config.yaml
d_model: 256
norm: "rmsnorm"
positions: "rope"
tie_embeddings: true
lr_head: 0.00681
doc_mask: true
MLP neurons of a small language model. Each row is named by its layer, matrix (down: output weights) and neuron, and shows model dimensions 16-207. Each number is 128 + 24 x the weight over its row's rms, rounded and kept within 0 to 255. Numbers have three digits each. A neuron's up and down rows have the sign that makes its largest values positive.
Before each neuron's rows, "fires before" lists the tokens most often just after its 100 highest values on Wikipedia text that the model never trained on.

fires before: "0", "9", "ue"
L13.down574:124178146139071140098111126143112107154125095124147123141098130155124132102118150080131104154138146104133114132120107105129124193086152120119145110161142127145134138103107125094119112115117133124131101155129155138108117127119151152132135089113101141157144144103176106160155122130079093150154154102108130160131090113133144086116109134139103138132172104155168128128083129137089159123155169153138170098112118137130097109120139147132108169140131100129142137109120102136074173153123052114147159131099151148151147183147102109106180171139142120121101138133143127137153101140135151073

fires before: "2", "1", "3", "4"
L13.down67:133141100143147157165164135154159126133149118112142137133132088143113130122153162112133166130140123133119154166143139156148096149130107121142146126106121133100107116145132116131155133095106172137113113101124070115163113132132153092138136129121164157068123146124122111117102137142115151097086108130101095088102149142149105122131141149132129151171138135071104112137122145103141156173114161102126146079145106134096162129150117147184135073152100107146132098108139137160124184119164146162110145137113110141137133116088146153131185131133149134114097089142141157161149140154157168096

fires before: "In", "==", "The", "A", "===", "On"
L5.down44:132119122119120138121138101111136152124149147146130138120136119112118133127123122115122133146118132154160146142111125118128122127130141116131113143129142124132109139130136096127145106132113139129121134123120148136099144131098115159126126162131123127128124102129155113135150130131126255106139120135128148125117127125155123103141131125130119145109141151131130166148145127102118126143134213161109120159127131128149130114104119128127119121166121104125142132105126105134110147137129148111138125138158118146120142137132115155148147132134133148118122133144126133112130130124127128133

fires before: "===\n\n", " =\n\n", "s", "==\n", " ", "===\n"
L13.down11:109096118145116150114144146108142145089157173105148144128090130123152135141111130126139164125111092134112136119161124124166120107138139113111129176128136103139106130171152123119138142180161163181133129118150149139146115150137145126123128154163181122150125115078159142141126101174116096152147096111138152163164098148180109116077145117084144107098099078118138131114124135146125118106142097137149123106131197083155134130135191118079181120111123130144097134155138129120142092179105126124141116141131140132110114110085147118145115159112121133173154116081154102111107131133128147141

fires before: "0", "1", "3", " of"
L13.down564:130108116168168121150092092114130146148116140108138128096095125111109137099145152155101108124122097128186128082148078139147160149126118127150092129148121139145145133121115132167106142148107134144144068145156122097159186118154108090139138113132074066170124110122117168143076121185108175105145109123124154148121124158116126128171137158105119095118119130135113130161090118129154113090133138141111138120151128141143167139145113114132134115132108181134146119136121134128134119108133071111120123104117106164144152143135171106108123120183116099125095135093146091094160115120127094105

fires before: "1", "id"
L13.down73:143119172137098119156111135133164119170149124118159098125147117182138126112150145116141148117145085158149133130177148100142082128142129094158135158128153169145109125121131169117129127094127141109141096124143140111117129102110132120089146137145137132133119180122123147089138112102134076181112145109126152123096135174135134146135102137154131159141111159087093146134137167084108065128110115110092148131141152085133126154186132072140106104162127139153145111105123153121165133091130105126086186118101134065113099150099138117111134099152142143119100123111139171144132150128153169142

fires before: "==", "In", "The", "===", "A", "H"
L5.down883:132137140119124126142132106117123148132153132127121126134141137113113137112112127122131124130099122129139144127115110135140147116116135133132122121122144124123080147131107083109151122129126131117155130142136132126114123130116120142131112136117124134136128112126155130148141138111134255125128120127137132134103129116154111093138123105125127129139125149116136126123116119109116141135153200158125132121107119123124126110122142134135124141163132102141152123132124117122129156126123135110127104119144125147136136142136141162140121116119145152110125124155135135130139152126112124136

fires before: "0", "ian", "an"
L13.down788:141135115111149128145171108122132131121139131125127116131142119083110120101152124139097139111159114104171110161100148123117146157118178151098126122119117113108176121150094108096148153146147140160104118109104139084111120138111145158149143125147132146111116146090172143124136140114130126129156105103107100100107095104154108113118127149073119079108161140138138054113121113151102093142114134184141115103103148151154120149110125127135117174102130163106125153150134102141129160122133111142107106138124133121119151149159145086118109105146124121116140170145145121089123116137128151110

fires before: ",", " ", ".", ".\n\n", "\n", " –"
L10.down510:131139084087128133158077127142115126174109115108120106071149086152114137100109071113133126077116146146100140150120097092150132107139121164143177126142141148116149090149150132111160141101155126155150126110149116135084134132105132160139120130112151155132135152147163101136115112123099158146127131140118136120159149100103086090157152139171151151109152134112144121129107112101122148136176114110133162140070098135100161159066140166101133121165096077100140105098151166120124143107126082154100112106134130117116123128134130106103106178129196151181142124130111127116122181157122131096

fires before: " of", ",", "ation", " for", " in", " ("
L10.down1280:138139114096111160147128183076090117124135132155143148115090120113106121148151089128120129170094087139117133119120093126132126139099116163203101181105120055129134135151130131129142110127134077106123106114132110085156093113085122131130150088136109144129132114130146117143095134147176134134115178123127134123101098108133109104160136108132089142146146139094123141103141114142141107163177124110123140119105133102116177084128106137106141111108103136118087136125097157138189127098149159170145079127144162114088160117119109134124138083133112141180176127134090129116145132158095114117

fires before: "ed", "ing", " for"
L10.down1282:080093097105129109130075113120156120108110164142137110097095136146140150102157113134128139089159088145099134135132154141089114174139117156121129152129142141120094136133136131148159091103160112117164149157158103149139122111110192079136125131125131113151148145165166153104107170164161128106102142127061111115129121142131104129105170102157162134128120081103160108104119135132140144122102181141149075130109125115145138134120099094158095128155129114125116097125111167129127129128124091126153139186158106121106105084109113104102143145132113098121117135109118117148100090092120135123

fires before: "ic", "ical", "resent", "ics", "ian", "i"
L10.down658:116136144131129127145138106100113111112128106118097133118111125148107117093140131134104187105126118097139129120122092100143143140144114176143133134126116127110092127120139154129119097123120162159099128160114169112118139135116137126126152159137121163073138146145123118103098107122161105108120136078161122123170150091109176175124090144158139156145114079142158131168087109160128114142143123104148131147163159103118133121137138177097078117171128142124140152119154173148141052151120148144126147106088150132117118137141103135116126159124096185100112101129110131115090098104108100094

fires before: "ia", "ian", "i", "epend", "y", "on"
L13.down533:125119111118101153125135136142077152141088127158133155102156106153144123151109129133079156132127142128124132083141098148090132165106160106145113116148107125109103162112107130169138094133168159174133147118118086125146140122118114127126130123114110160122146095167088072168146107085202172112114184092132133107112165093119133124166104137077160098133151157150114119114127099118131106101129086116140129149135110157153152148085154141119114102161130138124127136119115106138116138161151117119099132080105150081131164148136094093133122153126132150139124096138120066119142112067096107133

fires before: "6", "4", "2", "5", "1", "9"
L13.down527:111130087108140140147176149095124150140124192136082122102132103120140133148111203159120145117145113135153120176088154129127137098132083090117160144141146119150103146110112119138146118165170150167152155100143129130128137088115151100149179165109130106146133107136133143142119108135118145119117093118099149143128126100095077166191131165107147133117143160125096129124122108103148116128124147129138189081115106182085173125123093127128128138164101102158109138132105103151174123099133182162118127098123067104117109135124144085137138144154146134159143141105133144127109127120069144149

fires before: "er", "al", " –", "ter"
L13.down555:138140133160106142122139151110103102117127108122137186125151101110131106126120148147141137138124143093142091193109107116074103155112131126121170160059117139165094097114135162139135121166092116134125122094078114108144121141162107147143095113104113112160119119107130169182127161122154184073119139112117153169098094076123194141135122121141086142100134154121119080151151151094139133122150140161121128113105128141145141108150117119143128111162137152125080091130121139121114119164173118118119139150106105122131169158112114104170119106122094136114138092146118137147117106111076136144

fires before: "ed", "ing", " the", "e", "es", "s"
L9.down814:159108137140100106166153139124128160147096155124094089113099088116152104132085117121165109126130159145133139139130136111147148184126150121166127162092131161155126135172160101109098174126129122129152130139155120101108117143150117143088126131140136150119121093145155128141119151126193091107117118140154146147070128149106143131169102095125135156135140102125156133122127155115118103171129170121129117115129133101127157095127122116173083111109148126114142103159130088121129109153170137130132100077139125133104138113156109108108126205164103117114128104163108095112119128116148124122

fires before: "==", "In", "The", "===", "A"
L5.down1219:132123145114147126137139114110126136117152136141140117126133120114112136114122102134127143147119134125132145143111111127127136101114132116115119128129140138120082115130113112111149119128137142144137130135127151119106118136116121160142133127119120122135126106128126128130125116122129255122145126140149121136106122126150098093156138140129132137135128139110129131139111136092123124132138191158103118136127113135140121104125138130123123117153137090141150130123131131123138144112134139119138105111128121154124133149148142159138139115126138137090140116154144151128133132120112124138

fires before: "er", "e", "ing", "ch", "io", "z"
L10.down1106:118156170114112133115099144112089124146116154156156139132179127135141133141093144118091120117048125123132183166164153131062128071147126164100150182140093143108152141101121105152148124117119138105115134142112112128148118106162143123139147101165131145155150146112150108148165136159128118106116158116154124147129119120109108151119141119127115112122183173108104119094144153109134126160138156132124116138108116144127146098163079120112105124159132157113125116084102134133119133144092129099118110107201137146083139156126113140120145098161121171147139157135117140112101159097143093130

fires before: " ", " |", "m", "s"
L5.down1070:110162142148133145077149138113121152126158137148109117096110106132115132156138168131124150131137069152138138107112102098183089162124125095136151142097174096091099125081137109116112101097116149106133104144126094173140126164112104103099119133135132089168163120110173134174186169117112115119041128145115139119109092120127047121179144169129147141143103115166140125154127151128128116106134134138134109133090160161157108120113115110135109119123141176137110127166140144110112137083141149133138145116147131122109116151122121174184159166103139126115124149139120144151136145171104134094

fires before: " ==\n", " ==\n\n", " ===\n", "ing", "s", ":"
L13.down85:115117091138078119166122158130098106157120161092118134140145109143133102137159097160130114146141146102128150181113146111100180115117131139107144143115117146180152106098128109101124115104164125164141139163129135146146140091098106161115147152113146162109131104127113143133148138127139166070105063133138135088132106151083118144109141145086099100134152145137145147122123135140133100130118154165138104146138137110121118122101153083138132104150158109132111131142149152131138137112131143160148116138165143129160098127127125136103111155139090156180116142131148066117156109131095105070

fires before: "0", " "
L9.down541:161132106179121147120115129110131108136136120103098134094120130098093156110117110092138082118151149079114094106115108138162155117125120129089142119157136146158121135129073123094144117117102159092116077098097140147102168111108101147134117143091127146141088121099149125135140123157146156119163095177132120105118147087160122118094045123093091081133142141101142149138152129101108100120095194162151112123164135116143115145117130152157104143150142143113114138069126095109125149122146127145143119139097146114108151116157147140139103130152127121106116165116161144121147118165141164141

fires before: "0", "ing", "es", "9", "6", "8"
L9.down1281:131113102127145125120165095071161131080166161120101134149143110114114077138119166099099073124162146140146114157111144198105104122132129107158193179127136136145151097172104142125160073129159169113124097153110142112065100136123113154121141122133143139152146077116099142115153127145116082113129138132128104133126082138111115145156141143160114163127135151118147084155115131149111150152120151113131152121114121176080164110112166093081131151121122116124127115082120111129083116146164134139078121128151065134132123136150139143123131103154129132155105129123128160150164112126139143122

fires before: " ", " |", " of"
L10.down959:128142125139138120106100153118100154120167141099085111120130143145109151143109142132124140164095130156082122114127134136130117159149122115109132116098169077133142144122160158126082106157083122117127117157113128100146155137132098134082129138136117162121111120110138108101097092127102153137107132135120160120168100156137134162153163138170137143095136068127125141175146129130127068115131136099133120126126168079159114140169129107140135110092103136139092124117111121178090095116109119134139112198103135147132106150127137103176157125160145111175162135126125130129118189068127098148

fires before: ",", ".", " and", "ern", " of", ".\n\n"
L10.down145:136156119150140138162136124104101108144119142171107142071143116135124102126130086129128118107135140126126103084139117165105102114085138135161134106135089078143087150118105131153123137116158141089151096160147127153128107112127169117123124100113164141124147115113174132112120144137138099107142135109153166133118091110140101132155063123117118119153130185127140121105143155111075140124119112115082105118114148148148126135105148155175124120145117125083132106089144137131116170049155055172149113096094132106077114121103107123152135128123163129129114127148145127144131156162144152140

fires before: "0", ",", "a", "9", "."
L9.down818:114125146115104108088106122139118133159105119156128134129154090143161128149142092107111114117139150164140137112099167133113146132127155179106084147113113108099157157138142133096112111116121124144123153132129175151113120140135141126159108110095131092165108152178164191107120120104153168136100123153128111129110109096089111124162163184134158160174134090163113122110126126139140119159125125101125131100058157137173151099101139122143146137122148084149128092107180159159125164129099119106113104114163120131130114069119126155141132157097115168125126107088149110169144151091126132124

fires before: "2", "0"
L13.down444:146133098154136144170171140126166151139157125086091125149110138161127111116088117113140138087153123092128135144126178160120135125149109107126098178096098153116133124170157149102145113108142124171125125091131131129081128122061147110138140122135157085160149123135121129161132140103156150147142088137119131092100156146101151124103129146115151142119150125128112104148141106143158098119125149126117133146143119107142173106120127125159149130074110118095162127084135062127135163161139150171128125125107131123128109112080145115134071121128134130123120138111101159110128128118147174104

fires before: "|"
L13.down424:121147125141124104147120133106150173175120149122103139154142117163126093115106138102125084128128116136153129094111152128131124096104091162138166124136120124184096138144137094153119154134131175121092084145117134124116092125097102170154101167124147152103147141132112127173169120123178139091124098118126119127158148112106093168102110064099151135124090154101098176133135143127108127125136172139141087135163098083105120118140116132113102125123110150138096119135152099081134171126153110120165125111106168151111080112102117064149160193116184092114122137091148121137140129181138104099

fires before: "In", "==", "The", "===", "A"
L5.down604:124104155121130125106120112131132160136148116119150112125128119126118129084153138126137141147123145163113148088143127107089108109111138161096087147168124119140136143135111121116139116130166129174147106130137129117094131126140096171154131105139153118146130114106176119104087098157126255166131168123163155137126120137127112078110114129143149135108108125111124103122139138102142156142147154129124122164136127155155123151147125119102139142143129105115165157094137142112140128144127140148112109117110114139115114164129122130108143120102152119135148127145154183136158118144105131123

fires before: " in", ".", ",", ".\n\n", " and"
L10.down1206:108146132149111117104143145086077131093133130121122154111156108137140130105104104123114127097144105121168117130163117153145129146087151152139170083141128109144142133114145112103146149090112118121117117105136125127170096092129137158145161133126155117117158128122131128106134121156108186104093179158129130107154116131115155137112108151095131095104097144108136138160092166107085149158138095131160157134103118088085115155136084115111098140144095129144161108152091187106126115088112133128102121127115104122117148117116125112160117158127149109154149132079158170138116139118098133106

fires before: "2", " |", "1", "3", "4", "5"
L5.down662:137072162174112145129108124107108120131139171127093121143112154100136115118171124102138084116139109159123151106108117119110128130137123099154131116110107107145112151114130109151143113137165141089133136078082104119164159118119103136136133130140152095128129109142140141137128137156115192171146168132095133108145133065136114147164101048108161118145101102090123127137126128108133108149121121128108109143130083143174132141136160113121093138163076176110131130109140118115109173143126183113133134089105122154106136139096059104141131125162137118145126146108157113134115124115164131121

fires before: " to", " as", "ly", ".", ","
L13.down1011:108162101122161178192101141120095145147133143179103153097172091131120128143131104145134101105142130133131115111152107110125121170115138126109142135115125131128128176161105130071087095113146137098136129146179117101143152090131120119136151086164106097122138165132155100130113134121108117145119207134129089105126163130116117145136115105139143125158156160123124136163094127107143116100121255086145177138124137089119123145114116142118151135157138120088131129141135114164143139105141105115101154155129132130140138123128170129159165138143159109144128105154133146145139144076117110129

fires before: "|", "|---|---|---|---", "-"
L10.down759:122127124163160128173127125105114130123127118151104161135138155128127151113136134116125099141112093113130150074155135164119081126135073113172117152124116111127119142132136201162085146142119187063114122107103079101121125110101153117143153134143120129128139141120127153111119125103154030099115110154122145104110156121096121181119111127125102125141114147159087190124122139146170099139106147107114135105140141114149103124125131097089118127106112150133112107142131118107116117128108128149121165164128134116094100134102122095116144143147103156142123118074082156128095126115123126076

fires before: "|", "1", "2", "0"
L13.down816:175128156122089104111138134111093161124126158152140074131134156161132184130131122106162150177097161145144148129130143158106146121152148143174162106128122114179128131127125105101162089153095124126126116156119130099154119119143111094153145146081140104126146130113118108107134137133137132093112100135073129112125135122129071097079127154132160154189104119116118121111108110128125130137126149135131175111123143101138137140107149100111128141119104159100135144155108114131155133120131075136172139108138105172134133086112117110117132139146096124153146098180149128112100142144103137103

fires before: "er", " play", "rent"
L13.down736:107159132141090140119125144131149163151129099097106132119184106126112139124091170149104142167096141143118162148142099141066098138137076162141150136113155136140101170128153122103154094162145127135119136085110115140152135123107126154140114165104104091104083138141116121204127139141149106116122155152132149149142133133132131159068105128149112129122118095149114125145141150136160114123134103134123110152095159141097142126158124129101124091132124151178185152119149161150075141147159090076158144131155104136129104130123095170164141107153118132134133129108145159116125126129104123115

fires before: "In", "==", "The", "A", "==="
L5.down911:120109145138140112113112136166140153140156118126095128103137113133097129105125135111141105143134131191117146123128112139138134127123115105132133156148150135112135130160139116115127140153149134133110111092116128119140112128118115158142117102147120163151143139122128123161137142160152255159141144109196147127144118119137117141126149117135127168102105106128124117122149133118113117112133135132123140153130124153184129134142133144082124119130113122139132127096127120101128148129152140123127103086141137136088116134091112161136135155177155114125113135125105147151146105162094118111

fires before: "==\n", "==\n\n", "===\n\n", "===\n"
L13.down846:081123082118094124170096170123132144136109112113154139090145161120149130161166135184169147143106112131111118146113140107127109101136108106126129134115123136116100127127142104177141183113127131105068123100132090128183072137148157140136115125133154110103192125112098145175118099141092152133118081138133156117117118141111122103136143122145120107097147107166165152134127123092137116100106188082105121170124121159140144173128173120135129110065139126107119123154128139120155150125116095114132121112145144142113154094140166137122139116115099121111155119135117105135045130125141140175

fires before: " ", " to", " +", " −"
L13.down81:113147168140124123145117117111091130123100093147118123128150145130089109113128134122134108151126116106127166113139116146142110143131127108088135144139142123128134160110161105107120106122147136101122107162141115127098102107136111080097120109135144137099127102116102105091112122140138154127166118111131170123150171165152149147140149123124128112124156101134119120132165147134097156141139091111098147064075082158147112167127122120087136109114122153156184191122154135135117149148125119138112143160143156149148105122119174082137163116148198112139142117152087149124153103089189117146

fires before: "0", "1", "5", "2", "8", "9"
L10.down811:113151129171120144134133141123111114125174134127113176070081148095134159129127142149126110134141146153149136145144143106149150115128085143126109107171093139137115120170073100123106131155145185141151103168159093114114103152111156142155149124106139112142155163136150141106119165107143106107143106109098157120123186141101166129143137112127154129160149110089147093121120141106154140120146092164154125131085124130072149093113130089120151140127169135149107129160114142109116124100127112142123113171128113129148085149069095111131102104119120100170135116168127149101115133119098154178

fires before: "|\n", "|---|\n", " ", "|", "|---|---"
L9.down351:155121114116139152171164136132143117149120130131185143129148101128124076189106104119127158092122151132101112131161155131130150116163099152122183146098158113183138084136161118146101155125123161157156105144132138136185126147140138123127141146125113137114102132153124125160124125138135083117144076121133167113124100144101093128055156115160147124172119072081142106138135181091143150135105152076153133159136117110103115120152144145152161157082129138121118101170126105131123135161106098112139118114151156117142141125107108107092145145081164104139111112109115102156134184125133121108

fires before: "1", "ts"
L13.down276:127102097162076131137104141145133101165083170145118114139144089116094104130134102148130104124120117145125102116166144108119149125123132067121087062142151155099128130141160103159165102057162153138121112127102112113135107110096136110123120139133132122117084142094139157137108113080142077135114086135124122166093108142139145126205138107091142177128114121119117123165145095145112182127103114124110142146159169142140128134186106116134134112098099192127130091107157091136158127101130104096115122155122139134141126148104119099120134144121147119072122131098134151115162159140124107092

fires before: "In", "==", "The", "A", "==="
L5.down467:131136141139126121110139118110127125109150119143116120146128124118132129120121122121142117125138129128124128141119120102100133130135125116142143145131122117137089141134139127108154146127139121103130145121122117121090143131126119115120114137132143124141119116135130111133122131130153255149128143141152126120113141133138126109140150119146123121104143137104140126131143111114117124114129175137102131143141129139164127143127151103122112126174137133106126115122140132112106142161127140128124134126139108134093137100140096135106159134115123135109136134142157114121118128134134127132

fires before: "0"
L13.down1107:102182129136098157074130117122141138122142058099184112128128099126150103101107105141115135153121144124151110111107132147149133123122121094130114114136136137177120147112147101097102112136140096109120107160102162186144161120147117144142098144131108093135083085144177120118136112143124097143107176131095167108157150126090091119138148139107118153104148150133109140122118110142186141121160113148185060104139150127150166092106126119103079098130119154136131151123100117154148150156141115170124154109117124107129113153145133092122099119119143106134118147105133161117181111132140100152

fires before: "-", "|"
L13.down615:159088153143155115124126102112158123083135110130139133161114129125113087091143142121148142127156143147121086118113129136163091115148093149126166158103114131120151173125141144144122109126119156114141150158108088135134150154069119109137128109072104114074170138107114109096151118094066188113108083085096112140146082116137101107091167129130134148158124125117123124118126143146167130159128142100148167153127162155115146126108160163107111122106135152103158146122130135149139139150122143122144126112113115144126123127117130118121116112126128135197120087079145115132136086159143106109

fires before: "|", "|---|---|---|---", " ", "%"
L9.down10:148096106118124134115095144159117074107138102130160142150131172127113158107175085123099108111159103095163103107115118160104156130153110108126129098122089135106137149094133147128144136123119152080130138107099084113152150097150149146127106128144116141156155146172111139129134127112100107176167084104139149093138129120031138171091112089121115124131147102155189117130145152114132127104105090139134126154133118144132121137081132121115107085116134133112120125127100115125142131126136139150111104115161139122085098094163133118168169138143147134128172140068164092165133145129101140148

fires before: " of", ",", ".", " for", " ("
L9.down1319:120100131159169123167141158135125162085142116137088128147136050120146145109083160112115137117115132096150130122110147157146117157094138154142159146103150103138131097161123172157133129117167145132192125172116124137117142101114142134128127138109161139136089090136136164169137125142156116130137149124161148126072115145152122134163102091169153138146105078103155138146143148121134144095130119085103089154086141115108138096112136114141110103142103071116128088123126146168135130111132108134143105104161153142105102087133118168138182158136128108134101132087103104162114115133131108142

fires before: "0", "2", "3", "1", "8", "5"
L10.down290:182138134117120127130124067126135148112120121077174172096107120106127124114108126117146180120090108148134101164143123164150122131110105144121172154117149131118139156111112114156122126164154081104120142120141147151117124086128117122139152103135170114112125095154115149152111081098129194125118127113117090144094123110132180112136129149118145112137065092128127155133128122147140160145165154117160143132148156140112131122151121163114155144143129138159114157153159122123157131131110096141123106099105124104171118123164116159155065102174119105146118154105116087109130107138102127096

fires before: "4", "5", "6", "7", "9"
L13.down1185:119116121145184110088131126171141127108122166106115144122121145143134109097123133140164147099110090149139116145069138159114111143199126121118127147151133151136135151144113131120105123094150090110123122140121130133161090186119136129149107142110103162138137089125118123167130142156124100123144138144106106125168084081155164149091158134126126101125137111124122140151110118112198128147088082139140148133123151108133115149130164113128110154094135114130158139124146132110111156115166117130105116135121139162121155156159128089103122117121108105143099084139108156169113126101160151102

fires before: "ision", "s", "ar", "ars", "ation"
L4.down1026:113139125111095158132135118097148150119112170125126148104128126150127133134115149136144144123184162130157136134152106115119094147125093172125148117124143122161154114138112132110105133144116119141149147131136079110063101116103110145155141117130108071150121148141124136157137134166103128116152171163134134139129147121086170140179153140153128123117125106133165111167142160145160078147124134166117131137113151108113134132155107116143109155100195118100154139114137136160096152116076105116101120158134108115115093111103136120220114138137127174165131138167120123122107082137108114170

fires before: "0", "7", "2", "1", "4"
L9.down390:120092134127123110142114134142100116177098165123154117140131122138139122129104126131132129120104156140157140155134106124126128163156162114165145198124103119164157099109166159114123114101088084130101114134130082134125136165164097116158155156094109147120086089165123121161144119140097063130122137194127111126180094112129155096162128116106134122142089153105119116080138133096142125136083100165138158109116144132137113117119128108150138114148133157130113145113112132103089089097139131148093157154133154109106105114156153148186157115112147140091142121130109095127126157103118111089

fires before: "4", "5", "6"
L10.down915:101141115141151136137150151128102129135174147092123124146119128144153161136110128175120121110110139110151139121133111156166126142113121138114137128102128153112129115160108142112111100097135127163125144128169147144116152131097079133195131151145070160128141102127174097134145152142113067123114115172095106140111126090106128132159159128150116127149148120127099103177119160129128124099147085124141109103106120141124133111123171070128117172125159139121107127146102196085151126123096128105100120107171137131145146161128138131138106121139174137172181124148119166071140143116141123138

fires before: "1", "born"
L13.down995:116123147122131139108144089136138080141117117162122043145137105144097139138155126150142141103122120133163122100154143126114108115106112120109081126143130189126144087127115105134151136147135147083073108154094086102140123110115092119126134143152121111120160081148125136139103107150118136145170128140125179121088118107114138166125117107117141123130138107112127091154122131152155105116150097118064124107155197118143153142135172133129116109087141128109139136110126123153142105107135128169136072107138147145136132113087129132169118134182137150126138155156112101140090166149171125083

fires before: " ", "0", " |", " −", "1", "|"
L9.down167:126102109139159075154152142083135137134086111151159152114132153116176157116145138102125128136141105121133130144134102139109117142105124119166105144132147152134118116133171099152111116136128100112091174084114121089113167132123117102083113128074097140141139113088105130125088104145135051121130117130118168137143129136079111150102143133122090085117144105152165141133144182122104056154114098150120130196118141095098128119100141136100133143140130138148073137165090115183143118130137157144103145133073088154129107132144157112135125152155091119145151105123109127157154109132135118130

fires before: "1", "2", "3", "7"
L13.down1030:134113138128117115134135152146112145157132142150110106122123123116114106123122101144117123127107121162116086113101113098115156129164147131145150116144139117191095119080113091170140134097154176158181130099114159127145114147154100108112139145168175123111123151108100096159138130085158117180099079142157142163126158130149106149133137150121133163120152144175126150108118129151150099108129149129072132128133118113132155107109117142095131151142128150141097133128109095130132137102117144132151108147145141142084078133134108129158161136112115101149079156099151125078137116108119207101

fires before: " |", "2", "%", "s"
L13.down670:155094157148131116119125108094096127111113138116116135128142163104151131158133130103132112119109136145116105126102155165126115143148143114137107136127096113092140123114139114147136138107134109111153134121127152095091130151153140110126170110129186129155096130149133122145150097114113232130074101141146111149094096083145129112103114141114149147096104124110117148131125085133123150117174165178137101165143093106110092132118133106130160134133155136130100136109177102128134166126161095146123140114101131153152127139123100101129153122150077129199151150119108082091183160096121106145

fires before: "ubl", "al", "resent", "er", "ick", "ar"
L10.down109:136156125155102170113124159185117118135066115134117171117146074107148129145135144114112137131152144038132126150128109107120109123118079095151146148103115110145110127099186141127082112132137138136143115133152109148135116139141107104090072127135114116161105121117118109109144162153127152115147149116154175127134117108143106162128176150113149118126135134131131108132113120146144122115147135077107151124119114126121114123152133127113117086169110146118076102158163209181126133159108108123124171144106107132079144153083123164121113124131102146117109117127103121139139125060122130146

fires before: " ", " +"
L13.down169:088145123113111128128135121147138111136129130111160122108149155125071125113123108106107143185111127123153141076135095116179111113115130176115158136085145115124135148169092094121122143125165098111157120148112120132132133137103074117129114108129172159151123126162125131115109132126120088121104165154094163096168151122093150155110134103140140176108138117094134159130163075092098144099157160091126116121154169125165144150160108113130070120163145136146120148138117148133139164166107114165125119154134173165109075129152130146114142115143149153146152138154175124109149143128182154137

fires before: "|", " ", " |", " |\n", "0", "1"
L9.down1149:152107120131159071130106097153077123118131150172145108129151127155154118094145123104129078147171135106146099127135157132084143121148090087128119158141091111157129141134149155123136106146110140115105136126080124130127177113134122103128157092083127141172144147132103146127144125138137124132161161145119126127156174149121135145126138164157160121155155120141146140064135167124112096128120050128158117158109111137122130145088155115093143103152116145120140125144147131192136133143144165113127136114114098130125107115137120074119131167148110097168132091071091120143096126144106109083

fires before: "9"
L13.down1111:109159090163095131139167118156160104116114108154131152153157115153117136143187121146118106116113159165145156096160107137126113127146172132134120153153142098091130120169122117137124127105114092132128155135121109141101146107168118138103146145096094155150139153135162107093090112140144126114134089145112114119096118137113092122083137119138117101116141115087136099141100101103103150120156155107102137097106119118115156102122129120132104119118130112114108115130102109140085110136105104120070130088112108119159105147103112170147133198167147128099086158138124163141153105153128090137

fires before: "ed", "ing", "ham", "ation"
L10.down992:148113117135144141160113113181112132100091124126081111137120087121153137112142138164107126177157162162158143124148126149113140162084129144148139124106150110130106152132126096140141084135142132152141137099058091082079176105131142125125106177118101126156164138129140137088102177134167136116124129149119130127114115082120131141121172151130149156135090132155171117148118080094149161198104179108098117131130114141145114141141105145133111111123106156154164107138130149128143098095113122114127150112156145120138105103129178078096117128149092128146131118165118143132141139131124105122